Weights of a small GPT-style language model, trained from scratch on English Wikipedia: capped logits.
MLP neurons of a small language model. Each row is named by its layer, matrix (gate and up: input weights; down: output weights) and neuron, and shows model dimensions 213-404. Each number is 128 + 32 x the weight over its row's rms, rounded and kept within 0 to 255. Numbers have three digits each. A neuron's up and down rows have the sign that makes its largest values positive.
A block is one neuron, or neurons of one layer that tend to fire together. After each block is what it responds to, as a language model described it from the Wikipedia text at the highest values.

L9.gate258:102091127116092195097138100080155091114046082121135141148166172133092152131149092134168179137130129145066157147094194151135128159139155132155180115137086095127168081109140148139126109116095129124103041153195080134122142106138124160134070140097118165122076125124155151128110120104143086112170104130086093132098104170123125081101153096138161062173090115132118157102119183144107069066098159118117135148115130169090112237156158113112049109145150149123045122145123096115158133179102132159145114114173114038147179124112148130174141125126149129168146121128089178157146138099174203094
L9.up258:129088103161145146083078140143122143086108123112107118089112117121103145149147161156152161166080163168110136140134141122110149133151104147098104129169094149126133158076143093164132105115142122124108115127160078126174086148135054113139117125119084162119131163168180148171156142147121094055084142168103113143095140171087167127096114188076137118104132108094164136106178131094101100124144132160145097106156137169149150116140113148126093131169128150129134126156192110096071130183068139160116165154092099141172140110099148131116103132141134108086172225130083092131157205136126120111
L9.down258:119084114125176126172145115152079161101163149126099120114096165134145123148141149099106169105088141100173129140119090134074179143133088154145146093146146189207103117129152115098150186126121155132093142120171154108176124142056156107128122138097148065145101143133131151135053125158123082169186110124110091122131055131125136139184036161115058141153157099137119090135162130085140036155123133159088178177113134135136123149096160133138189186109111158114091116096184141142127203117097154111177134122147079198090120069142110159107135135166131148148159083111165105100117181158050026133
L9.gate376:129046097129088095088125136123088171108056098119189178124140127120123123109167183082130055102131121128126138069142145120084113111130106140118104108094107149094186140166149051211143098113111088116104150117089117150150191161093144141139157101079072134122131115070116168139113109151103142073082137154107156149167116126131162068139141129072126106191174100091087130134098139138174160137147103175163134165121102163101167100162167104107100107125137145165107127132174150112071147150170144171171216135155100137166103142107182126156168124093100153179116117134151122126132099136156148138
L9.up376:210075132130112129102088099169103083106114182126153120113188112093128099130130167122158124115119135079143080109157164156141117106073096162128104147078154126153152165159101103209100080101105158095117145103091163149135151164127115125156186157161120130116153092112076132110075066156107095136072163166117163195165150111111119102151155171117114152137149107194133144085189142104166098158082174132076145124137134125151166152132136069121151102129208095146171104123149158113137153176178149115166122120155135126103116168137111112117114163120110115165100108130093113159098131157115129124
L9.down376:185120147164136131129087146154133072111172104157141138149117119152129135152119160113177172131136172170158053124152134174137142092149099099113147163114122075137126071145072102152139202118132079123088064115133160144101087125132168104075148100125109098140141119131133126062086096100081099185102122199188127171098150137140067115144116134129129080108112121120126136188100147139075147139109140137099186144087143161161136122111133178069158142096166127045178095146080106139088140116107122099136114138116127160095194114106185082078095108117172136115101116200044120087099086155162091081
L9.gate603:130118106172133124138193133141130085103176101039152097087123113136110115112104122153127175122108086132137098111188139155150152138148118156102119052132166172116196115128193108128107182111123198138110120125115112132127125139117121057134146118149136158076099097152117187159165163095127121145099134141161112141195140056111144144190154085093050130070130126104170118158117134177160053141130170155066095144110170147096089114150128152149121166180114099176111157103126126144089100161135135123146178164226123077197134128089094158128127080145166114129102153123062123159126156138157184183
L9.up603:134082055146077110106101146148107083104139136058133113168114127080150096136137103131144170100105104081100073128138097150134195119145125091107162071089106145149149090188112122119090148093136107153138160086104104133111150163093084096139105097093132098123143080107102074112132173168081066142148151091107148126120120133084092069110087144117186133109151149133137168105097139170147081140119140156115118130193163116121150122100115063187165166057097146119120146118141125106103065194084229169127101149129115133161058123173038117117172136175125073132082092074117123129126128111139078131
L9.down603:099123149113163150110062100120125169175125159132203129133195131119169147169091152139138154122144142110106119122112112072156109098139113172136100104118156139185075112072112106191138122105174115135129150118124179117120122058132124170147138137127113103114136112123140154050047095144130151158130111080176141103136126091105173093117074115069169088164170106127138180134115091147050161145113117114163087124156093077120091191065084114146129087119179153097175164163167112087136119081075083157066137106124194157080179126121145113160143090144077144145101185128189158090114132135169076150
L9.gate1298:102080183158045140145084105156204087127146108144186127110107190130131127157107126170092127126102189123092138103152085177094108147049187118110089079105095126094148138111078149119130165096129160136174090166122155078155201086098123132081100037115118116125046091077097105112173189095166173091127102114115085093115086138160115126062166095103125098121139119089160205135109136150105158185101110106133122118106134200075091136104132126091145110105094147136166133067189150114143119089128142127089155134109141079151118085144158119108166113170214098119112124130109116116196166143166151135
L9.up1298:098110112124138036090075129140094174059094130073137093097135126105118116128107148132190118191100105147171105093141136111123190130158080164106122163062125177097091136105123119192169112115123184134134089104141139085111099148154152071150136077170160175109207120141180162140147146142118097106096140124108157210080100158106103123163114179182125168155096102098125093149096092115152083086148153123185219159115135139110102173108174124166095159101105122130144144116118127086170101153174110137136112114123123129130120150131122168174139093103159129128129108146122125187130157107094072170
L9.down1298:175147142106121162091075123158100150104151113058120148193156166143185142116073114161071047127116134136149106123069173108126174184160114122116139134076147139143088137146052136144177096117118140111110123156122149178105123130120112117091132150133044168120108132118138141162119077100035140096129134102160123171149165159149139090134117118124134116153163143114101143103124121127141066095107085153131165088054121099158152153133040077155147102109139148079089113104146162172169105126082159086115101119192145114140126099106106123155176132130125135164176081174092140163101124205157102100
Description: Organization and unit references

L8.gate296:097066135129084112175105136070153080098140115162143160158124148161090084103091094102097132088134100130148084088172153141100119140158168159112098130137141171093175118199137129071121080177130152110159097143155145120026111126141133145125112160147139121163164213136124152125161134078125049170128102167119163109152101131189126136094124097147185129115137175127153108127184077144071094126138096164124119074137135143113143126167117101133147143129124146106134158128117129110053104127116118117209153128114041126132186100108064133156099136151138144180125050166132126100151187122154086125
L8.up296:114114130174157182159107165174158125048119112093161108110166109204132141126146126156140172132106140162126153212119098125141181128099182119148111145146103134134149146112130138184090111115109109085163120124116186135120162175116109091181142123126165149105069157152150153175144130155116123128153180159102165094142108093138179127184178148191092118113147151126168102141160172152067072210121176112143118143166143152192139128170126114107154159152106114163138090107169081127105085130081158109132127091062103120158139144136115132126125126086148105190166136114070106148194139136184135094
L8.down296:174075089096126117128121114142103099111121142045150124111103118065147151126112139109134075088103121097112115155130123175106114137126164092164169116156128112083128123114137148087109126156109145129106119102073110097118082170157073139125126158095173071096151177155107127146131153153112193144119178124134132190055146141175167081123130155133149136044158158131145136179136107101150141107149094150124151148085162098135132071083132123127101160168108154154167162148149106145188143173102183174125180149099157137122110125123060149139103119161092112151100155115112104091168151060072111205
L8.gate473:114146110122108096102160149104119145154192149172112129077139183225140121090113055109125166127088148046092145108154116172127075125114169121087156150148130153108150151071081029121144113198141188120138069061150123074171121137187129155135144136102090154157107101146084128122158059152143081158136096131131092111126121094085154100158121133085107137140153102103129106183103098111172123146144147070158120141124091211099104155114117059112100129167139121108175084111147176153125074151113103200187202133072132181157100120133170149126111141101104140132140107096111132158124089118173076189
L8.up473:146089112135133129111086109119183071077146152132162121156126083129185110118125192113169102063123177066113106156121128146104111097152160105167164124182146104114142102094148165147194188167109122121109144075095113106185093053121174134160128120153081150118066140127057242127131104087128104089117118125131081095114086122163146052130091136071078137119157137159148127164157114071112048091164109129140094134109142093130138165159142136166129154107175087103157100135161098157160121127083136121145112156090093166089139120084105073161138122096154098152114132105101140082110144080188115118
L8.down473:076153117106082164119166116132081150205105105159139093108118073069123125111103085083105125091120177173100154123168125153127121075143144072089064083139134143155177123136078115103161115132133164157117118044094092112138069089101109139080104115143178127149191190156172101114062112113127077184109157117128161133137085174125137142084137089089118104078164110150117162165181127175085148120148152073141092166141110140216179125053098150108156151116221103113124100147090122135200165069143128102077152100142142116172163100175128087108176127100127129068136121084125077130050130136130109118
L8.gate1084:130148097137107132135077099119149061145150120161152124166169141119145177156122183157034153138110055137114075159164119172089171131143146091147150133107176109123136146092157066097134144167146150168162162202113100185168062152166150100138204070089113146158122153148136143101121105136095109113119090139060143116069152094101135097131179207145101158141128095099085126146159155144156113181108136106128078157149146128101173142113125115095174150120107152047167131184146134125127102157138146149156132120137103124114151130079139147056098141134108107103115100157113096189132194128153086142
L8.up1084:133119110095135150083101148118093081097087129119152178115128110136133080101160136066147115162110177096128163123118134139194136149164136132099162142126159122087137129120076147085145160168120126162090132056111091158064152104089143104088140050118128150158122137194111121126171127175153136117131177093092137085164128168134180125116165152161115110126100099105123116150125119116134086145191154123109128120151132105106166124074165137150112156148058122183171086148128115108161071128106133178178082130057118137121162145102059152168143130139142140158111135184095081141116131109094128116
L8.down1084:133080136102115107101113141164134178118137144073123178167100106103114080109122186127143085148170163119125110140191194147100098117132163157123117085085106104118109103175183072127138132174105129181160111117148089139087144138099097138113133137123136141108144173056122095143049137123138151093121129090153102127108157124239097132081123127158087141109105108120133178125142118148101137175172172137068162123093117109130135135169061160148132169135116160085108141133116147128114095125138133169177116133146072121201145143081149080133101111142112170132150123125090159171145152141178124108
L8.gate1197:152125130158074122140149125071163102076176185139152102129156142088144133095126154104058132139151124097159180092114117101158133149196150140096123140122119192104155110159149117118133144171113151191161142109119098164104143192137129090162144099125148151112141162139079118077162122210102125108136122184141134105145184118098131158159130159161090137129182180120113102134130127138065123131128129120156120098089145136068103133179103120170124113118147155142130094071058199100110114174087149105129151126086088094151081137172125076166140127177127075129129123108110063127118115171133153111
L8.up1197:138132153131128106114194130119099179100105099172173119112123117176146115102119123131082161133079119076086142125160120145141170151077142168078142127135159148085135123091152168145101092110139125109107049093132152091090061109141115179190171088118119162091128113156130118115183113163135165138160091144181067104107149128126135093082167162176091116134078135143178133092127102180079179132132102097099091122099163170172144174167086099124143142138143130100169126139129088118085148141089120126141106171136144145170100157053168070125133102184108077095104105082134104107151159176134121141
L8.down1197:134100149149120073146113135122117135105098170172105095116111110087190135135169103128123159123151173175164083191168152129186131145084114104104149107089135141255102078180147140071180166086091159153077150100149082158168117099107061130104162118105135098192172123142145108171094157115130175104134168173146140157157123158086095122151137174105116106058128167127118109176125144148162132088091081185114128148136115153111118132090097152081069179164095119123179090115149139150140119130069139153150059112105127125148134157154136103128095138134091095126115095077139115095176110141102142104
Description: Relative pronouns after nouns

L9.gate682:136063114132139090143086167175115143098127103090063123132086118089127131122182102092098105109141149130109150156161104124117092125098087077138105077157080213071164152167119142131137067174132133095088121068078140155093128147188081119137139183138096114117121091163103149121167113149151131170161122129099104131130138126116138160172126056118162055120111148115183147169125174096063110140140116179169136136060108136134108142093105125133143116134102152118150136058087158070170120204126162144150110135119157107134046124125167170195110102106140111118159159140149135172156197136132096071
L9.up682:148168151103147137137135190048112143116115088109135145160155151157162093112194100132145131113098154102157126144126125121134135110175153104143126103072182190121069144104168122180057122109144153107154079104130135131126185149093140163079152155096117139098069109140179135180123166141107127173158158071126108085147104142146149090111052105095078126141143165138115134130147101112134083069083191143132179169195123105194159184109127140151116121090126104098140115149146150188177114159114153155109124150165117150096101129109115182128098139139112141193114107184169126176108109160189118167
L9.down682:129102134087186067159089148124106084081130110094083115154134193155150172120105151120047117119197141167101061170160119139173154088089175100142081174120069110151134165122117090098149118161126108090157100090174131129165147119212064134142140172137104065125126097150164138129110170133086128141129159126107138133126069127141107154089135126061137144109118113170101145119139136141061171120130109161124124133171142113127147106089166137133077114112192146157126114110126155046106145142115202123144132108142138145127193086076125101126098132126149152169136127124139099145111134058129132122
L9.gate828:148128111135117096122092115135121092144102140182065116127091180177176109185123084132103076160147180144148186129120093144108110070128153087061133091096129147108115089172116069115142110081133147166104118172131176172112076122115138139111141129203130105093089096124183069171127157172124096148097142140196184150083046105114145109145139147171112098150101085112181154145178132123172114140168144116118120126091115161124106105143067074152104157072141130119126143055109074186119100201167161109083167145145123127102099198129105147127140115100088116141064150146103134182122143139110155149
L9.up828:100141178133150123095098175155127181118167021161150127121110126120137171133066129087097076092118094109103119158125120129134090097110131079133142192113114118157121151101102095113158092162114138138072146133119151084167157085131140128083124159133227150141127165128129125152159138111135110111111091100158152130086066144085104128133086115134199167134167103145142117170140099118130110124123142160156182172122081155106131148139091172149100085142157146127118118112146147124142120188122102087124086203150130114116156130106134167156143142172132109171087166144146167091128135127101107137
L9.down828:166081161192154107110150121124130137103135129151090035148154097118175135092124108143107156127141070169083103115110130143135148116157097166128159109162144135065138072139090097091127179161137147104105091094094043170110068081183205096082172190117182111121124119116145157118182172125104143159126110124137047077080113146099127134175162123178132167090118127115081181184101120125146077109159176147151071145137141153099119157110170091136158072136130146147132151059174105102067132140135129126097116063156193170129134057157091108151113118084186097125104142112096094130164144151156171170
L9.gate1422:101105123072115113135169124104147172051103107181130096156130184167086125106153110179103177151149122116174145114106125163137100120080103165106154111123150190093144165100100136106157077091143161074178144096150159068135171086187098110132066111110149139082135171148102131105186140141166151105104090112135099196065074069115095149163137084177170080146144089082095108117142149126136175137121103182135125109134125188118132123069194114127147108118134110117091134133140124081113142115118152128101147127098196119141093188089141120137133119121131138106090148077094149067164153125120149108
L9.up1422:162124114185111106124122171076155145173183134168087153182180132102140107102139102150070135142084163152157097201184085159129108112121059145123140153123166140107129174067158149103118077114136123131116113112135054099137136162118152133096165161144163123113111087096051180087139120131098173150065168112078121086104114110141139125127146178108107098155138174118137130107121098108101105157127103092110087129145118123170089121095185126103128107131151089103120130149120147089060176133109144176070088167055153157166067105069111134155115108138087127128122153145130026193113133083146131122
L9.down1422:091128131071154065112167131163150115114111190085129117147167102107098117184164059130186140125111140199141097142220178118138123137147161168108080184148143188196098065075159111122104084134113122143149099079150135179154101124120201110154132117097157098131171127108095126181086125166170106113203180146157131161075086135170109149138131154133151170122110141148158066165157103137083099126115118081102152115117087156172133065142127078117117126127148138044139136110146087092099195130160118145163090164141109129114140105116129068100127128112128083103068152087140108115172123146145112060
L9.gate1608:147123133144067134146124158169124076051159100134118083189150163129092094181106087164067155126149115121132121126092081100155160101091165111122183122122147217144145120122117105141157063147128146167135096118116142188127094147094192076088145162095138151116095181135159114161102136167135129116112198113136126183128104089142126141082135117091129088132141095131121096167124113152173118174093190117155168106080095134155087120150140098151189129075128134115129134048176151162104178156110124090114103130098182108115177153115086118108093178042104125160100096153133162094096159086114116132
L9.up1608:094140121132141136113164142175164094126189143154113148163103129146159065147118139176126082162072205127183126151116122164084106119073171171104118084082141116094111156121158220158091225123122172183143137110117167100191156173210083167183108110156120202100116121158119161169171161132117168170136078135113084153192140155125129065125138111140131089104172117123131113097159145096110143117148137142126131165152131186159120135064091114124110149134100146124126070061119132117135144079135107094109124154163121102146160120094081148150139107148091113156142124122120122134165115160151091124
L9.down1608:140096092069102126130166078108087105078120093163082137178154144168104121050148118093073083112147121141085105122161165173099138108190098191188189177089138103049162133079098102150158129119139146124120143067070055134097104162173111108084161133116138105138078166079168083070174111106181149160179125081115122144163124100161113152110105125123085143120154127103123133143130138141144114097112131138143101120059141100160101107111112124146102067122147128099110124146108108127157123116084102133102164111127148142094113083121129086132114094095057072108146143100143116139099153119170104117
Description: Verb-slot function words

L7.gate1064:095144151129095153112105098222165157134161109150083111125111119186177179158155107123143084125135164155069137150109133127104117087149111148108085101085115142109124147134139050098105179136141125099124133137111122130148158145121103132069136142131086097154159176127139051098164101118082153181168120166085141125184093051140155140090142127132066134142111100071155120123148098184139132211154134135097108109151118126113142101162168131154163149108098153084135121102141139205088108140187191153172087098148178103132120154149108132105122119137088164160107090124169173108124129151173116139
L7.up1064:127163128168151128157126104155082110097134091169155068147113131084130110181105107108117088105140097175124054106188174105126123165136158123117180105119154132130073110115081099109123122141103169092161106075139112133138164130136107178140122152136150095075166155095140148123122152115136174092126084144158170116125143173103110134088140058141142113120139155127154198186107132089092049126146121155146133156144132117152119159113105093128133097131147148179148138068137130137119134127151154084100163116194127168098155113082141145174164122098120059180144103156118123089111203109150151126
L7.down1064:153121108162122110164154178116128119095157146117107095084098125148192159117159129142088107089132134082121132113096108104110164153176189162169116101060198063104120108157080102136081151112114173122081151138120124108104104163103183097103156171109109108157086173131101168143125202149079183099092095121112163061151142143151115104108108123143070068138179137103154130152135130155131115105140171159067120131138141129113190144145167092115072118146184091123129130131050162071132104194167120038114092105090175141172151134105118113160124152124155069129106038178104147151135102102163229133
Description: Chemical groups and predicate completions

L7.gate758:065113194148075149143170099124204126115169152147172091119200184176149143125141196134185110174137127082132165083123142170171088172141143084133114168104138147138128106067095096156167111141134154103109123096168106108142132124159109088174090122171143152170104169116159128099148117184126175098148118062135119135132093139152140104140186081121124174128144127135101111086128145154104111093179159133141140193074170111080145145149111066095157142111098115163140108083104195138135074157127137147112090067119162090128127103123152120133047083115171167150095107165088150144100120159153177139
L7.up758:168132156140109174150145069079110077151103111077161139114073155163134131124093118087157118137118095185132152152098118097127108198185054082113130126109095146120145063051180134154129184126105129142128095125176182137106115117149138162182140154107106131083070061094192170151169142156173080128089151103166148127179098099162138137114106134160170117164117172057147093125176150086112137140199127105102096077130139115137142154139169105113127131116133115093140098094112121094170104119192179090154122119073142180137098153100160067171149097140162108161097154151135144077143207138108135170
L7.down758:137111139182101143158122182122174048107150085201119138179096091125109129049102100131186145073057125175149164116121174145180154167136137132123092155168116140143121105129052110094149110165111152098169102110143101135129145161110161142074166047130096143164127068108172118107140077150098130101141123159046075170126107113108114169148121104140093099132148117129161109143175186147182173088182142132123135132111168171092124117106130168101137138111131166111110114151122121089096107154098140111081110141129135093157150081113118120174141132133133156102097107159092162050095118074180164153
Description: Number-bound unit completions

L8.gate8:138164097113127130177127078136130092140153105148148121120129145116075120170136087146101129135099144112139160168110122135099109103117077134128113171112178159075143125118151128126111134166140114183076130076123117166122118150094122130087073139126137151128190137112117157114131163142167143093092094142120162073157138130196144129120164168175149129069100131109155140126171054019105120123099154124138124077174155159126117112093125078117152107137110127108104141116146096149093116137152162122163131145154133153136102074103091121075137175109094105040132074125124161162135119071112186152
L8.up8:108114144107115189167102090114134141163139097170171148095142130117168152133085153116080118089123128153118111110121168115083132132173157146072150118153116107125137145112111100127139116108122089103081117087053137139098135115106118107093139121108156113195160134117123174090127077154156091185151121145130160104175153104123199157226133153121240155129111088152125160075155175144161123157065075122144099162073153166089177143100097112124124166132171105160071139146136108113141080100134171148093118078112182119086095107138122146051157127163101100146113114159148140059122099139144090075
L8.down8:133104051123112108115116106132107043125164072110141134096107073087074183159067098093150128078142106172174121136142136081128069159156140159128141160124100116134207072126121103098114173133130182101114083109105150192130106162130119065112130055125157135122149069121154113085097157108142111141129088057158096130131139125142142088111092135082086102141103170122174127090151081082130133148064096164052092129093139131121083107161136064137143160177201149152114125156154086145129129083117143163154095143108160141161096133104070107098144210169137058092137065159144104125134110118142137097
L8.gate752:214124124107167138171070076107128055100115125162120130137139195149139091141132099122101132127133044121106100130130102124096173090086165107125138123089121174117181104098167099105104160173153166133129149121074147156105132138101049117094144170127205160146121149055142119103151178125144123103086130108137134077157090171151125109119117077141179108156158091105124154104209107113123126150092160143106094110125202130137093096127102120143159065041165148136149107106155155098127081157074165068080138171104123136100174155211135166060112083074148133117121070149160107133197105139156107142
L8.up752:094161104179194140119123114167168129140101096139136144194108134167109096162121092152064116115129117164082115138147125130134128116082130061100187129087145144101115218125124100125068121097085128093110184147114141200124104141103116153141102154128105123083145139101176123141171132137089133098131174167166104199130083130113173030084113106110143083113132068152134146145154105129155135114184127100168149128086153116146118062157114134152099111126152156179133128093120135091149146129099137138232170123244158151115107130164127135125104108122141088153174106097210117137116145136163120108
L8.down752:230102178147181110151162161158090103096139050183158113065086194123132116150093102158091097082109147126101089131132105188057182159072135102114117102114103115140216208155114108112097092087138139145110150183092129169107053135137157163121120108125158137131148093116108139132135129153203119136141121147157105055176098103159112173154115143146097068137154095153095072145143149118153147118181183135101103129136146145158082145133103096082129115111183121177114157173138088157168160131082107122166153056095159140153191120169096108126100097087139125096200128134100156109111120108100059112
L8.gate881:078163086106166098151138148164145148084162132130133160151155113138138171097105069107066122091112199110091141127157088179116086131161138109156118121127065119084094116099115080117109092116095099159076135097140088118137099097171076080113108133044140167071114152104113103132130095138137142131135146060163106155163128118180146160133129115129077140129082090088158128133156128104138127144182104142132071074160144172077082081134148136105129093089104182114150160088157129186147094093149126140117135129104134172158132163130131121144108109103097123067113202100112149177122111170145174117
L8.up881:158138138123169098121157157061173166116148140109084063081209160201142078163118067073167122112095067121134110135111091147122088100151214182080165145074156168136170124111119086128175078148165113101079180121086093088155090119117146125120096058108142136112139147125089093102138117147136153123089168147107119150057074125109176126170126128175113101131155131140114104086147175068142069108129100116140079134116159132068188131129145085133130117161169170089068118141108147119081151191159208079124109168075183189099154145093145138170101142150129154145134150105148103131133160110168075170
L8.down881:124140118099108126194084131117137095158087155132084129158131149135164115196119125111126140096158136158108101136114063117111169126139119150160085157103125113153146171159075139129154124118114120178169169190169102154098108106140180127124110121117107171147095119077131132122145088101136141179110169082127162119086147149205098130177168148117082124098112119154047099162111143140153146205133152169087125154119083144133069150135197165082099122134136131130123155153109166139096121115075172188071134110110144100147135139155103108162062164096130141125107116198133140143087175202148120125
L8.gate1224:108152128065100141136121100136118120083121111081138138155125173172116093154059150145135108141125114124139183163156175127120078123114165172190068124095130101113157122099105128104148140155134177128106093102125149159143141155181105161130147161158161102142128140072122142154128181107095149136164097144145107130112099107100162151170101108107203111171120123131146098139118112150097166111089077110139219121074175150087142112164089152168108120153141132174131104113078112158106108153124143064106174156134130098073103202150126099148174180107086039142097109093115147107103169109175094145
L8.up1224:194168119112116080089110147092096084102104149196106119123078175164056144149127126158100161144122148099107156176100151137153183128098114088154180174187080133115144123075111150124129139076125109116137102086136127150073132097152141092138115153095071169129163070111190120148094172113127105118107154154057163135131181099163078092101169084171086080078129123159196163134121147108168132181129070144105072140151048131130099140144114139166162185088126114178149148074167151095114086157140071117143161100067100166136129161102083163133104167089139159122122129129150129160130125156137132042
L8.down1224:085143179086084121153139091149117130134182142122156108146135116159117111112075091148108124102175107124088146113186138212154132121090135122151139108104125176079127179121089099180136153120125159124109179094112083071130090106139166112186131128156155085127104147128102130111124116194152185181095109141179145060126140142143131137103141125151135122115119161098166117159155114210120105141081101122090200121186138089157091170114207160112170135133137151129105140113109102151134146086140069093161115176101112087155155122165126128118120107078201115108115119087152150127133051093126183103
Description: Sp- word-initial fragments